Weights of a small GPT-style language model, trained from scratch on English Wikipedia.
Size: 8 layers, width 768, 12 heads of 64, MLP 2048 SwiGLU, vocabulary 16384, 69.2M parameters.
Architecture: tied embeddings, attention and MLP in parallel.
Training: a variant of Adam for these matrices, 554M tokens.
MLP neurons of a small language model. Each row is named by its layer, matrix (gate and up: input weights) and neuron, and shows model dimensions 96-223. Each number is 500 + 40 x the weight over its row's rms, rounded and kept within 0 to 999. Numbers have three digits each. A neuron's up and down rows have the sign that makes its largest values positive.
After each neuron's rows, "fires after" lists the tokens most often just before its 100 highest values on Wikipedia text that the model never trained on; "fires on" lists the tokens most often at its 100 highest values on Wikipedia text that the model never trained on.

L3.gate919:451512498478511493501512492430462533456553534568450562552502486458541496464476513493505525576567503508517549543446498472423475540449505522445570515438478564475508517517483485446491542453488522616462460520511514544526540544484501428533467463477509497524496492458481431512432500543495534438485448449559471515538581548506468408488534490472457506484499464502531483472483527511505518550435
L3.up919:494577488467476466485509526536532547460546405456476510575522530455486461493495533501435466519517495433472495498404502435559532511508598529503497466546493527520527499478372452442517554503462479530493515500471497441503515494500462453538474567483476521440458528505527514467473498526463522524528493493452483532499496541513499497449546476485423469487494538582507510536465509458467529506477
fires after: " ", " election", "M", " 0"
fires on: " |", ",", ";", "idae", ":", " term"

L3.gate1175:483478480469503484483483567516535492483548489500432576519457522554548542489402589540612491484489519549467502544531495489471519594541456526465556479514495502560447466538490542488491526487512443461519531570525491498534505507486512495448480457501537520475509543522535450478484424494523479575500430502532553538571432508540533508462545525494455431475545533451540469523546463536507507493550
L3.up1175:493463485521475517522483559530546535509546580506470564485546524483515573522476546548590437542577461493497419473480476523536546590507443504476460532447500465502542526496469478472486464539494463502469511528542459461471470407570464538495543495505505483523494504475549617472493482491531483606531505504499489522564494542474512477473498491499465541550509513580510472503524493565521539496517
fires after: "\n", " birth"
fires on: "===", "it", ":", "\n", "p"

L3.gate1803:507500454504497486530443534467577499431485455498476454500475537495512436496538509504479576495489553473470563493504538464514498479501467479447479492534511491488466487469537566458521519473445507438459557542467607427534476475414473476431508459504526475513536493463570440567531484494474519496585480527526450458511436497512478471542523472473572421505514477477476488475460468486454553611507
L3.up1803:548486463501535475499475513474525496536526562484505467519523486479466430517459452482423510437485504508513496456512541474470383494521544495526529504425519498514515546561484483484487450511504542508460518516439416413406486516559493496437477432541440512557480520583533474496552460542516484383519394480418440532511463557500474516527509433454537489491525520513505546465492506464464482471507
fires after: " (", " \"", "-", " (#", "0"
fires on: "c", "m", ".", "n", "b", " (−"

L3.gate559:525484556571530554461498459498463499507487518527498482466402488528465521540511532557474519533476477461559553470517499498584505495526512494443537485520485548468492566479486492488541482464509467459501504480521509512463496514529541435555436560562500486467563431495464558493501457536561482505548482516519527518484479534477489453460461501444469534564475461482540422446501530495465517541483
L3.up559:547537500517540540475478464532479510516602572540527447509521514516485446549523513502497554514450531476553468520454504460583461516524460415465497481494425477495535478456467517514485460430550451504487461458529493505458489611537552475519490519549528518582533488487499526539491452496553477492505549568421447508451500558492401530444481483499476484509477457531465489476536450471470510491547
fires after: " 0", "uc", "NZ", "IA", ".", " ARG"
fires on: " |", ";", "ca", ":"

L3.gate156:478477488484460511462538524432542476494474460496515475546489473541557507494524450581501500544539478465555433499555471543563498497489497462551518453576555494458394544497479474558473495440550459495487502445510515561458538582521521527560473527460434520401480442510500597513522508569489521584524502553492579535509477484505503526512491606457487484511420431444466553464505486521501535456531
L3.up156:464494470488442536513488524460509577516467535437523519550484470447460487550535524468535470480480535584463469485496488559424503565491495484491457473595411531476502525535496475530536462500422446461530484542441516434482454542537455501513466490558561484575503519512456512507528477454530492546516476524501536499481527478499523470511475454464520563466488475491471441453545482548505512556519
fires after: "."
fires on: "\n"

L3.gate1781:459512432483454508477516495539451513517527520463480471474583454511484492464426544597508544535492470505462449504528484566508493465487581457492524506559420511501436490542491451494503480458488449542524511552539433524416516477520493496454469489548447527539534454491402502477530515462514514440467459489515526521464457464505524472499522490477389454523492496478499494476464527529495505558510
L3.up1781:544507479494530497501509481543530491541548577531536590540430440488444508585486524487552512455460454524500489476531493529524507555562558470453522438505533534489553519572439461555482472525478492493563550447559500426476506529457478411477523476540469487468470564549494500515420521449521501519412436509471572459521424493518517484483494534519439542525462384431508434532402522477477526522476
fires after: "\n", " (", " 0", " /"
fires on: "-", "0", " (", " |", ";"

L3.gate1756:520549489481464490501542470551560436485500542495511605502534457513498522520498467509459516564537557510475518544468468524415432441432550464547476393504520528446457476405539481462514515563486501551540464522524475499565549560505460525487533457489468548412526444461585437477490600537554536511563473509519477498545455513507500447497490455404547486549542533446481521491478526506498475411544
L3.up1756:469513468562517477512516450470484539566536453498504519551417550478536538487518461506474444528489530487582489535416496460528565498500481453523475520449498497483512516506517528435500533530518466505505459502448410461493488512484440500484557529463567516496486491467464536549550498486529502525544519461579531474466432445584466480412429498505477504469500491514530413453502511520520512423510
fires after: " \"", " S", "-", " (", "/", " U"
fires on: "m", "c", " January", "ater", "ien", "th"

L3.gate1412:483536487537577481462549557467545537488518491495500487515558501512464528498464569541531503493514513573509600491461465492467486513500527433576479452568503477560552516457563460487402485473509514545502505527459512494491508554465499461397508515497453576455565399480464485505506506527506466435501423484502523517449471444523503554528573485445550486439511583528592586512527526487530442511586
L3.up1412:515527531478465490523476602489552442556498468564502519495542519455502525497489486454450438575507479549459524481557520544465446490575526448467568453519488480530461511504514497582541474432530459503485487499463462519514542470518486444485544510508500495503514382603499520540537514615552552510533492513485482425581426491443529480531533533527462464593526560492568488530538503508481545464491
fires after: "\n", "|"
fires on: "=", "\n", ":", " 1", "1", "1950"

L3.gate1327:488543469568461502503495478468516446443494449539490474478487491468560504450501591509488524507534504522502565477541493511487434517491560539573549513499540480536415459426515579509472536568455466504555471520505492486462425536508463464410513560478515485519543500495432476505451520496502470483477619484515554478539501491491579470490456507474446448494511439535429438471538508412546450523453
L3.up1327:497477523501560558488402494486513494519493501466436491486450476507437515505462518487448458544468533486515529552476507403469490551498511459507513464522465515630499543423460474496421500475465582567496505460458507489483539547444561507519460463529464525481507552554428532500432475513508471447547501472476595551577516516509500462354408549496508471545484394572491492471547482433517523426498
fires after: ")", "9", "1"
fires on: " |"

L3.gate1073:433528506510511470504512591501534519495484484494511552524491472540546529524520548500500501522531485546484467522578476565538499499539516491555463542517516464558541587528519492493498445457468453515566464477488450518512483469492539432422517522555493505403505478557498575505504467468529558518507586506498557524494442432598528531442552486505485517553471549495533489460407534509530423470469
L3.up1073:511461470498444504515545555443478504508453488501510513518463555553520453522499565482506533487568447571568537457459432501494586503529442496506464486486468489590539562508506440457477482460455477509548454496452465547480501502465526469442587527616465555487499511501569491508510532432492498529491530496483513492515510427499487498505492453473485530494548563469544544459511506534489466495544
fires after: "\n"
fires on: "\n", ":"

L3.gate1621:511493526496525503488468456415589520489505578582484509546553414509518400517442439522546495555442514554496567491519494562543551460503522497499555516510527462458519492524477518462484460464527511558503502506500548551499442492507516503466552514460507501477484472488520464498509494513429481490538463516501476496457546520542501490474486547497459557534483465490445543488542556426516502390507
L3.up1621:492555501487481480462470550472586518546544461477504543526450546565523527460500523455496509475499512526552494475485451510550454470486483547509441507566480528416420467426509531514508480491583525505502489535491538561491542619518528554517497498544504487568522524499538477466428533484498453521515534491496491533425542422440508518503494459497533531467501492559503365542514543516498552497462
fires after: " =", ".", "\n", " referred"
fires on: "\n", " to"

L3.gate106:441540543465510505463481489448508526458522476488535538466545487506525532473484467508442477471486523511515444501448499556521504454508506465489566483488523526437524550506500518514515539492487564509477522545477508530447450555506473460502510428470545505510543456547477523480510558486552542501479492490438504483541492512506520539460512527518509577492477467604557488452407540480468474520476
L3.up106:504419487481454487516543532486500520544549451515470569498484566566548491471533497501437447398525486487512460507400461465561445495563565502534407479426514549450549517499517539508488493423444530458449525473549485541601524573436559452566480491542494526483539521525515508487411501438510475539533536538470540505491498515464533530523531511468513501510470582503463539480484527538512513508450
fires after: "===", " ===", "'", ")===", " 1995"
fires on: "\n"

L3.gate606:511495518532482476520497551567590482497538502502462472575526487562562470486397540543500512506478486457534453460530563498533584454435527517545447450417522466469620556524509558539492452520482525526506535554533562523607464524499466518452507489504529434466502528527496438526568536499589493516485450472558506492518466532542479521542518432469506455482562522576437542484547547454504483508501
L3.up606:478494483506532437485452501556516475492521512502525531551467529465511518577498516513516450541554492523535476484607506404528540537494506490507434458474534564470489556467497505489486522539555483494441463517499519475464468497502540516450522571465443483535543479477467503444561440537539459496514510538439465532512466528486485376407471531458436454549601485466456564533560616507509434516545
fires after: " \"", "-", " 45", " 36", " (", " 48"
fires on: "p", "ic", "is", "b", "P"

L3.gate1658:478521510511392523506463454508485458468491491515477564542465517502517471480506535520528579624507531445555499473537443544483450505483464507511551497476542480519546480476534506507522490511484524482488522499480605480549478499466461510490506524459492508439499517488493464477549524546516462541482487550492429464492497536472534464489536470439526533503515476458473502462568562428512474503567
L3.up1658:504551442494499557518417465453493457462533464482440499533549467554512546465507489493537468377553446437471477483481458554431452485588497537460505564474450508472458465511497448461417513476458511484460523468552505445499435603527540487469455530462495452539607549494427484556484481509507545559539554567454532539606538375483523476525534470517478522531483488501537494486547513441482535503528
fires after: ".", "1", "0", " 0"
fires on: " |", ";", " It"

L3.gate1851:467554483439490517502525474450501537471508454522535496464496520583489498464512538489519493461486482487555491525561485496511551494470520568570500525525500487516487472505458549499481483524528510525499517473468533523529500475563473547480495567485538514475521463504427503495427504475448418540545458506473488500536491513504517531517514550473540463548483464551525530474586464492540459405506
L3.up1851:465570498434482563514469462478529455503489527533467510449483470502497443496608484531553449510447483509423479481496456591497464602482495524494503509468410479504495479564541586473467480502508530494501485494483509558472512471495524547558518486458462488562462499546470468585454445499506482486573475529448489530571480474487507497488446540559588453552430489554438506473544456539513571534507
fires after: "."
fires on: "S", "D", "C", "A", "g", "V"

L3.gate1255:410530458519481519532482464465505512435489527539457534515450526474487420477538457546484514506446460483583458488480466547482511517477468565526468455556519507537493533475471559489520483498530507437478497528502545488481453557504563488493454458526517556512599519517500515514471484487497510472532544506511493562438524393452529450480397522511507482507508505542529459505533548507478456499512
L3.up1255:518445487446515504468503562533498516487526437518448511479526542481516510470492519439434438527479543532503534524505492554510489502506504455526474451509515456478477487417498521516530466506495530491486489508535521467518567478492441519456520492508541510498513466540502539446532517475457510536514553531556459552508575487559539471526470502474487583458536507460510542505441504473506455554566
fires after: "."
fires on: " He", " A", " She"

L3.gate1997:534448536486511423474521573552489515524518488483544524536548447491541570497453530514509517490536540548487510500520502538461445442519434491452514493447450572540556529460490437503417505489511542499420463488458508527502564541482464468503564521485516534434527495544539532472470486451518434529503512454468531572500460493477489541443594469486537439454486479535550419395518563561473542481486
L3.up1997:561533470547523541485492554517542487582465520548472580512523455541485488564475464532414481530498428529442564509474487488448546463544442530545549552460479540475521455453431507534444472467525526447485533533553489555509492502492513501458493482506587470508568529458489503459472574478490484497539528521422530533498519457513456510510553447512550496449509483516482449542466537515447505512510
fires after: " is", " a", " an", " was", ")", "\n"
fires on: " a", " an", " American", " is", " of"

L3.gate185:452440403519572510488525493511486431504506504439515504513417583530508448447467509529532475578527452529542493507529499482499505469486514549477450438557524493436459524530489542543467487498483500502574459571491550531495495526497529470460452486467504520556573526517484466470576479506491526491498580520539442485466511518446526487532481476491492458533528435490479494562518475516534490467479
L3.up185:517446556447471463490471514533505554539526513444503519473448499603505435490515533550517468470463429442490496500503463554539516478483467502433473506493546482568468536506501546515499504425530517493533470469532521547456590500531560559425466496499519395558498536458481509492500469470544461525430484465533528578479568484443496486540372531467491422520521478554461574538553460445462517467520
fires after: ")", "ug", " ±%", " sacrif"
fires on: " |", "ol", "ur", "ice"

L3.gate1131:495502485503500508462583403452538442474550533548524502463473535524515515505559575558572514475561440549519485462492448508544520439512512503493564537482480498450420482526454584525492509545503454474511538522471563525543588434463499487566553491507533484504512541494469503453494602500450541559443516403488505545492501421513522498459423563504469522554507465555525477502503497450469526535465
L3.up1131:492544468515420549551506517498473517469534505550542440519522514483486520433507540455501422494504447475517518543429510440504552518426486556503477495490465535479448561414558574536443622403419520491445529478461562528465439481516600498569428490591449467598465509492475485532488472502510579382490553522518536461491492567523498479549484527505502499537464474455508470438433509523503519556480
fires after: " |", ".", ":"
fires on: "\n", " |", "9", "1"

L3.gate951:429480447470480516487524503538466529539555444517469482564460478546484470534554518476547462491559476505519540496509520549558543478381451552452509481500434521471495557478509517530441512448503470489461538580510484451510486494534485561549558485462517526499453455538439558469534414533415481516574524516550472509475489480557448503532505475502480514498570586486523550477452494485482455517477
L3.up951:469508588485501506554480466529575422475547547420472466529500497515538581521459550470563514472538526481461540529600465535500462467559525529508529513511474501570438459498506483551482434527462487540529553507502499508557509525524523535449595505561447505505488535579536545504561470537482450461511486403536475454535498457565426521460528529568509524606521541450478475494500499513531505536553
fires after: "\n"
fires on: "-", "\n"

L3.gate617:458511523471496515476481462491468482494505515559485548569469504459568497430502475506500539576528468513491469476468501448516519479506434568542515452518602537542518527514457535562500485490543554487547532505511493560514482473494502484516541477507471474472507518426473516455576545472464554587500466547550548586502500513453476430494483536540490552564431533510486474498510477477502509391510
L3.up617:507513441455588482445444504427580444537481475531563463525504477469518444484461473527586467572474467499463450450514472474544548552583546512515618455523469456413421501513517484495432549467518502554518478510463548439499568474474538508430397465419575409528481490476486519497504514490558495457426508491500513536586484537478513524470482525501407544494484534505464436513559498443522572415561
fires after: "."
fires on: "\n", "s"

L3.gate1948:496434471511504563516456510480497487432526484571493503418544538429470430492512555495535517455502488517501495526501514494488467442459442474548536542494460489466492489530468541487560518573467554415524521443504523527486514522513448571559486583511485514514452503525493533497494590527514510494524463495457502445454507480582504536522467495458537436532493526479498514464561441600544499533461
L3.up1948:472445494544468581490521569499452548507518442501515438419475487556559577524458491545457505480564527471571473520442477479572431545491444448488490535461464510525487523515493480439485533436547446476478532507532464498420518490501502473481491536570517476516498490496475406478516497497543554401477504464463577491464455575529569497461521466487498484538450539503511544523454500493511464495477
fires after: "C", " L", "D", " 14", " 10"
fires on: ".", " |", "yd", "'", "is"

L3.gate937:551506548496497489477546466497499503477518511503507540515523504486488502510419484572538566479497514507525502518483493463536509513548539479561525500436517517518547538540518447541486401517493481478520523456474507568471476570539568505504490440449528480502565421506540457481461519470488402451494392519511480468421527426580457520434473479499449481446537513543521509489522541505505541465563
L3.up937:481483485487531573421442555501494546534534410422524611484472490463535523496498505524496562485438541514495485488472493509495487528557468563520415516470539530536453459544465474456527399542507490437517489526492508545500466525442463472604441437450452470471472496454556520584524426411513442449503467451487565521466530477477517436454547440457534493458512522493502487513533500484512475402537
fires after: " (", "\n", "–", " in", " mid"
fires on: "-", "18", " 17", "17", " 15"

L3.gate1735:521476448510580575491545479471561492441510537495497498478497551486479556478477512413517492540518474538548464444514525506484522536476447547515523531467525528456459528549595524535460449544540487488548540423463525507456500450474574511548526454391537507542539443468437469477447487484474517421523442456497476468537568550486480528478488451519533486512590423522508548502517593486441484489477
L3.up1735:457478449491510486427493520501535467464458546438523441459512484503478544414433501526482475522501458437470421528554454522517530495521493518525533550508474506495474452502578555515563468536432552521490473440420511457493480537530465522531448493538435473546487448431485480479512514448523557473522580442442504470542464488609541517510478434454506530446542491422507430490474462531522498498434
fires after: "\n", " |", "|---|---|---|---|---|", " advis"
fires on: "|", "\n", "ory", " |"

L3.gate1935:460463537475527472495558563440533511458503562552483514500523483479508532527489502503458561512492503419506532466490514528517565534597429562593495491460520518470476540525439465515473497418566464507506476523576539533441467532490485477459514550512499457433477457454434466529479454455466483460513466453507543573410497459562518533539576435502441458431472460484504479464465513428506503422521
L3.up1935:474555491427531494572465449562555501496512475511546436429488492430469457499447509490569429499550540565475596505524492497476503539510558564456559521510506499506495548467490488504526496531532534477528489448459466520594588500504446523522559543577499528515491489560528528530530466451481456529497477539514455476370542406487536534502484493500504483500466540455477475478433501547524538538449
fires after: "\n", ":", " 2006", " 2021"
fires on: "–", "==", "=", " →", "\n"

L3.gate1774:509411546442452488520507542575492527474596489515540551550556522507482504491461581520454519581519507520451533468479503444488538512474493459569538514502459531589563512547497525450470439516444500554472505535502495420474494492483572502473427550549473479514528510496529441469524494572466475457477490503537547553522496480486523472525558456490436381497516484547500481445565511444507521553509
L3.up1774:495460465427474481535482570474510554461435500535503521488449462508481494503509534447528520493526534412506520539512493500529532522481482585507442412417494439526479575483506527470503525447535498498492553509548474549478499514550555398447433482488541479526465537469516546568524529481492515577524561532487561461508492495490459487468497525582435532423523520561545496453499496549500534512464
fires after: ",", " (", "The", "—", " The"
fires on: " which", "now", "and", " film", "or"

L3.gate1637:514543517593472462426453445448558493469519515442524522494506433497483445473478546589506478466443561624504527478567506593483464516542552495537482556503545467521484562515568541509555434507552428562514471589541512501514562578504447445499516546522512441434544492503464495444508492513524475472445480513523432523451530467478516534536506559419540572453531459527530482473586520564487497478545
L3.up1637:475557464525465448486555506450497487457524498543532464508462491519446361466563496520538473491471486516557470521441494458513481540476515435486470507438529486428484515487526505519505471485483524514491543555505465573431431520498422496481501516582516454479554556549498424466489565444504529545484518456467475534424501493497468446530489449456574563479441438582510522473575512471482512484514
fires after: ".", "\n"
fires on: "In", " In", " On", " By", "On", " From"

L3.gate1581:468518461465454539466482533524511558544548510503551529552432483487498484509483512471543477488554546596488446582475479546440440476476523493565566442540521592479459476515491553478470502494523487543486584425508500444486524537457489509398550453469466480548513480492490500429509491485526520463486600526515468518494543510534469517424473512419517526529528461534464488501463537514523536481574
L3.up1581:485539478431546528492536368504462407530459490482501481487545500494503483462491516533517534551506522509458492504569452468510477467559486536499501499571538514532527566485444479528521499502466573523533557511495579560483469552444603513522458452465482506461523522555552550492535554378475518452535543539504565497501486512514532466530487533531590526497504488488523456501417512476553494523510
fires after: "."
fires on: "\n"

L3.gate26:469505451525498563409481413565537495489489469497519481432547525546453541523525486577501559509538475598514595527571510582495562543522443520508523512434478568501487489639494502471468567457533543513536513559495485474493464516418606479461564532464491535506423487494550501528462493457504528471558475481547603420484415521516503506456478515367496509509514544436464477486518446536469462434552
L3.up26:508400400493544489541508570492436513461484551544527504481479502541540524544448586516568493516514459495531516520521503512507513483464556479528600479567539526437453575517484511509515408455446514452494600498531544489486474507483495520515553514458477418533509522508491498548548508548473492522491474457530479514483456478497448491402535499567446500476524439505534516541515466531477495486504
fires after: "\n", " 2020"
fires on: "-", ":", "–"

L3.gate1533:503525479480413465457443511549483523502534472496487483514453478570525513509467500545573447590525563491512510534477483490473484436478504489508443517466425513504443509509460473479457481513499490475540490460480518527456468502509533549552497462508512457500500454563461575464528479517500471529506531433524529551449476464500495529523582503487450471511469470446527525464438457471496548530426
L3.up1533:506466514519511503492508530457549450464487496512481518534551520494471549456510494482426515579459510531514509498520505573492477488543463469587465560534499516518455452460476586485543511446532446474486588526420421419515480531395486512538448495534513495433544416507609455508446490403493557442506531512490485503512551511432509516438490429511458488475542494502518445498481487429530473470486
fires after: "\n", "gov"
fires on: "-", ".", " /"

L3.gate632:483454521459510474440481518466449498445508456574518442556475480569450509521502561498537555525499514490556512504556505431501480504465524468507538511497479541490485481443516533516473518520449424448437542488507580451552467507533479499475499510483505481477491536473539531455484426578431574545482549539518483464522503512556509501484496494492511518457439541495536523453452444500525432474488
L3.up632:495507494514565539472461516548472408490557542514467529486510447444537445538574467519498532504478477482525485548532484505508569475538467506535476426579472500509489489524507560528502489484517540498460440544515521502548480512542511508537500516481432522561525498530628572444512513466597520515520538540563448465544450515480524520524467488464480516598392497510529478399501520565516431578519
fires after: " 0", " 2", " 1", " 10", " 6"
fires on: ";", " |", "+"

L3.gate800:514517482552447528492504486503451511513521560514519560501490454513428473449456562501515403568458516503583543551573500509549500497495544424467424532448519471486404500457531473568508465516515504548488485509477417548548422506539476501511500503464587461454554489467429460490566528534465495450537546496473490543468577431479489490515527493507460508406438409517529534511569483498547484511505
L3.up800:587471488503537500482540497518524453552433512559460468440500471485542535564487506453470552510516534516531473516467493506576498494466496462512502476532480475527435534472482564512489513494458533483555495510485524450503508465463532555482548505492510549531488475503481481458550492462547534496517411582552512474514435515510470527472440457426529460490574483463467551433512459484516592476470
fires after: " as", ")", " (", " 0", " foc"
fires on: " well", "al", " |", ".", "and"

L3.gate1707:461478494472426470483486551499517489438576498497531528525508528501497522441439482568456570498472499499565480567534513591442506484504480508480438518550498531471464436495466496439521571476396497467416447485523504462427543526469495453424484466448556503439576445486477487443521597478539483550516525514444484494435504442529491486538558405531458584496527481491456527457435555441480501468476
L3.up1707:439472522544502457495608509443534525460568473574522529496457533561444454515552496527453470472541507526537477445548527514551524453485438529468462575529469477489481502520559558559497487514453479453538515507479541426551500524504512457492513493475515517494529513489428501473488494490519538570522560476524492531549528442506431531472472528530529500558501466433537505526515497480465504503503
fires after: ",", ".", "),"
fires on: " and", " It", " He", " but"

L3.gate226:486477507533452535502477539527507459452515515530523513495547499481507518469466551485479521595529453518547474539554568445530507434485473538496538450534394497525501536450519515496448517518529528462496535540477502591507508515543507489403549554476491465532503498504543437495512423559530485549490413454490519526516454514521505492537494484495510464502523492530475500556511491490495532510426
L3.up226:483525522483377488524522477527511538454494474541589505506481490516540463432516547528503527474474455530557518510520442518451500507513568467465477489470468486469507542460485429525569541465590507478522444483545501582516548557524374521513518566520480472459521503530521563448596508575522480449454476444395467539427529542540479548505489485520471432474447511484486591468524500539473456520453
fires after: "\n", " Republic", " Ver", " Order"
fires on: "\n", " of", ":", "===", "l", " ("

L3.gate1576:559477526534448466470524527492570446451504505527455514487574526553510432478567524577494557494488562509537515499533515548466413505498583557567441507434508553501499478533487496481522560534610464519513406562498539528454501585521484535431514473446530486553530461495549488482505562567496410452568509437506614472454531391500515465518497439537565498491566461407510472475538551529496509540496
L3.up1576:483575490564449527514485493513485450480558514518531425515452464447544524452490493554502487508478484497502601535480490489547485511463495529456533439551539459474406511472515568492480455535473429448510424564571521547517543491562540535502456504425558412517483554518511546470603460454507495538460519535437484478509450460494569498520509501500514549533504475564526517537511462466456486446492
fires after: "-", ",", " \"", ".", " ("
fires on: " but", "in", "p", "m", " By"